config.toml
n_layer = 11
d_model = 256
n_head = 4
n_kv_head = 4
head_dim = 64
d_mlp = 1024
vocab_size = 1024
activation = "tanh_gelu"
norm = "layernorm"
norm_place = "pre"
norm_eps = 1e-05
positions = "learned"
qk_norm = false
attn_scale = 0.125
bias = "all"
tie_embeddings = false
parallel_block = false
init = "normal"
init_std_qkv = 0.0311
init_std_o = 0.0311
init_std_up = 0.0311
init_std_down = 0.0155
optimizer = "muon_variant"
lr = 0.00944
lr_mult_o = 4.0
lr_head = 0.00343
grad_clip = 1.0
warmup_steps = 200
schedule = "wsd"
decay_fraction = 0.752
decay_shape = "square"
final_lr_fraction = 0.0
batch_tokens = [16384, 32768]
seq_len = 256
doc_mask = false
train_tokens = 207200000
steps = 9150
dataset = "wikipedia_en"
MLP neurons of a small language model. Each row is named by its layer, matrix (up: input weights) and neuron, and shows model dimensions 112-239. Each number is 500 + 50 x the weight over its row's rms, rounded and kept within 0 to 999. Numbers have three digits each.
After each neuron's rows, "fires in" lists the words (lower case) most often at its 100 highest values on Wikipedia text that the model never trained on.

L2.up571:448520546521503476433410531473497495494483460516476533410503472459598503423458506525529466516600546523554434457496511583427437501506607498587472409464447583499464613531528553426517413432460447533564489461546458523441533448423550501520500475454483553490470505524600426385490510477540515448498468507543546522546522510482428456429474502502522503526464535516467569502515571560492439483575
fires in: "season", "county", "served", "group"

L4.up471:507506478481513546394445498481554479548532452521610525524479507502499519584451482560503546482487422508514394492618511515476581522494565538509528510531461501509425458527482637509396499524423502461477512471480505467419468505473618460450586505500520535451496477504484485540472387471637535498482528523452573519470497399484498507500511492483556564568487442509508485511486551525446557589500
fires in: "of", "children", "child", "family", "opera", "producer"

L2.up938:598435535480447573522539535519433430415497409432539483353512491449511468452622529411480453585588544514526550515478563539502412459551414480459534492533497464520498503440383495485409556459508529586459537514548527411450480430523538563512464519479424552471388490429528483509528608559501493503511606466480488445505502454463501552463417538505524626487418622468460501604459517515494492510472
fires in: "january", "march", "february", "only", "season", "year"

L4.up285:432491539474548542585552509447586463481504501513497576550495517458549515457454554467520471483477451511490464473578482572573397446526423531448511567382462399518543497514367487585430568485508546600567443374414475443512480458591503579553453540442532498491520443515511476557445596418439488535543420484504433501417538437442436465374551519497595549576568520522564528539527451519506496525480
fires in: "can", "may", "way", "lost", "day", "went"

L6.up719:552443461508496514473516427569529467528510471446560492525482503476471562500637441447511455419418468456554567525609386467496547514515507471624387451564556486514550588508474483493574516573502530500482427463554537494511456532498455485475563507576501637555477477450531463482559601600488496519483524519441537484446507536525520535464520550463540443575450380528451458568475456514417517542473
fires in: "located", "on", "local", "arab", "soviet", "russian"

L3.up252:401464329351532533562496480482478543424513563593495486455482437517514384599538525420608550459530522660497525536498503526536444452502497405426516475553507530503574440476566413554516409489514421412541514542434552452584513519476583558488545589541594426486492499502512556476477549485529492447571530497465474403506428508446536547539500608544566502521420523448517498522504417435467493537397
fires in: "where", "while", "when", "album", "whose"

L2.up344:418571431562431528621531475530433477424665491440580430497509479465507534481586472476440444560482595490488549455557489496509490513538494511531520457505495527498414560506468485538438551550555457589510502618555479516469560510567500572444598492470502490472496506441502505459526380411527550452485498552506537559509498464444513552470438525376523522462517576518358500560507522530490499437489
fires in: "against", "him", "it", "again", "system", "himself"

L2.up400:497493463524528540467439542458507484507497457509461515457523525477493490538498511476552596455529514499552419447427467495501472505453501453532604479514577445506489507456441470517460461465469470518500572490523533475532550461503559498567558585417449544440418502503480504408456577516498527450570515432556459477534472538521553475446573495457504581640444527414502514441388563489493488510489
fires in: "only", "number", "bomberman"

L3.up190:561528487396521501495562476481478524477570433436492419483514412427530494546412435532446479399431524461431513460524479433495453430453439526455523568357519526462429476629489573557535420483473522601490486441558432490556446557518655459499555448509530511373506558487580455492481538444547526534611493475573476511460527531471490481435512537540545519524548491380548515530543464420568500530496
fires in: "can", "signed", "apps", "may", "since", "significant"

L2.up56:497593472566566488474524466445414479367533545544509388574505494515422475491403480480445453453548472444495527538442555616520474515528546476471438550477524474496536533481472488539485575523553476499452520486527449478525458444536532504514433503593543463462462524546570457495501609562433537517579542489419507533503518537351543512634480461549544433495465425510514525430488497530464467474473
fires in: "while", "time", "those", "could", "whose", "though"

L3.up110:534406457529515556499441548466516573474558521466553522558481521538430431508429494536549479504430443452437534511507488556478575494485502467576530461510538497514530493531392571501616440560534501512546560436444579483563592505526507503513479548511486442525515564458469465382491562493508517509403490506471540384443512399415534459510543400487512522492529527524398509424590498516542501487503
fires in: "may", "most", "mosque", "day", "many", "due"

L2.up42:495587540520513518479557397551477537428587558513585523383385567467533421518569502523480551499456556529482474517523464549500455544510534414623439555418426469567503502525525445428465456489472436456588542564428345562497514503423492461487529492512564498459471492478402510496599437539466556540518432464457508485579535472526479532506485519478483443557504522474517596493464584496498547503481
fires in: "career", "also", "early", "later", "and"

L4.up889:532491477475526520552431478544609500524502508497453506347528491554538561582518516504481508504492567449481435505495404541455460445504526476494472481419508494531524455527486516542520489498467558528478504485513427487477478487511479480576523482534515483478505525479523451538583461471452505483568462427558490532477452494460487553420494533576550441509499449403585498466549544386541484546539
fires in: "she", "you", "main", "company", "athletic", "computer"

L2.up515:625575404511435564515461560488609448440553568525512503534498460397497482515499522566478463457447453444513512506490499572590503415422481475461551391584477509501525398516550508494488580557447594441472558578429367452497434464515546522474485441525594481545428565510584512448490492460555515543462575498516446466495468496485513531545513545608439469515480413451445519488437476483543597442388
fires in: "but", "and", "jump", "assists", "division"

L6.up322:473511540579501514493470544590415502395513426516395466451500497490516400471416516493574511529552532494386492504511539524495532469469468487512576561518567593507562425480519434555432549500541406478477492502418466493518492461396494513504429442427571489444433481471505436380508510440480462482593499460471482571447551466524526501483506568508457486501505515440561549522569477552511539634517
fires in: "until", "then", "which", "these", "and", "also"

L3.up795:485495447489440501566509455430346406546589540577437528576517407479491576480506465446500471542509517407489464499590509449539461487564432462562440579516538475481497448506539496560512495613485553529542479471547462448543500552438513497558545529455500436402525499509501443582497465466540544420584476481459393446538514477387416461441400575540450526515532500449483523538481593485476505427495
fires in: "is", "was", "open", "an", "a", "portugal"

L4.up255:466427505489589471431483501532539594514434447461465493416467474461532558495519501526549545475476482562517580434542474510580505446530459524445409448524370590491468404482487550537473577544501492583503490449572517480581499528528618507520501456531491500522467502573432490501549513540468506551588450497476562461511420483425511452513514542487572507473482485517492420591468595385504608549547
fires in: "who", "while", "which", "where", "that"

L4.up548:516470480424460460483544562497528479510552530414494473584445504556657446494451569540536468518419475467528463488445519553484576499383484478467520547480514544507506576542478535517414484429472546505442449554523477474497429502587522559452497548489481637459548563543525490447446535516504509474455522508489545446428502557444473525488587464556435460533480482484473510489488508597460609449432
fires in: "until", "while", "well", "since", "ft", "from"

L4.up420:526595510621440454497474537438429452587476561550492561444510482478473510494552528530507478498538518534531532449452443508425479464510536453617529444577515463488529521581431497511564496494486553509557553516461452609497531434602502513529550381551502496528588522521445432498539482512483519624565480523541447607523519486400507540389448528506560567436580464583427521502559504570433508494568
fires in: "season", "tennis", "record", "coach", "second", "league"

L3.up334:433549479515504446460521496509506532436610482416434564543542492410469521501480574374516558472507554411628558502424484484496500467543472486478595433459528453478516466604446448462506535439550485494496547448516448494532571532461474573639606571479461505430491546458525498486486497555419404436539496383567517449422580597441520471536553487510552512456379593474537455392459603547551496525536
fires in: "most", "such", "some", "much", "may", "mostly"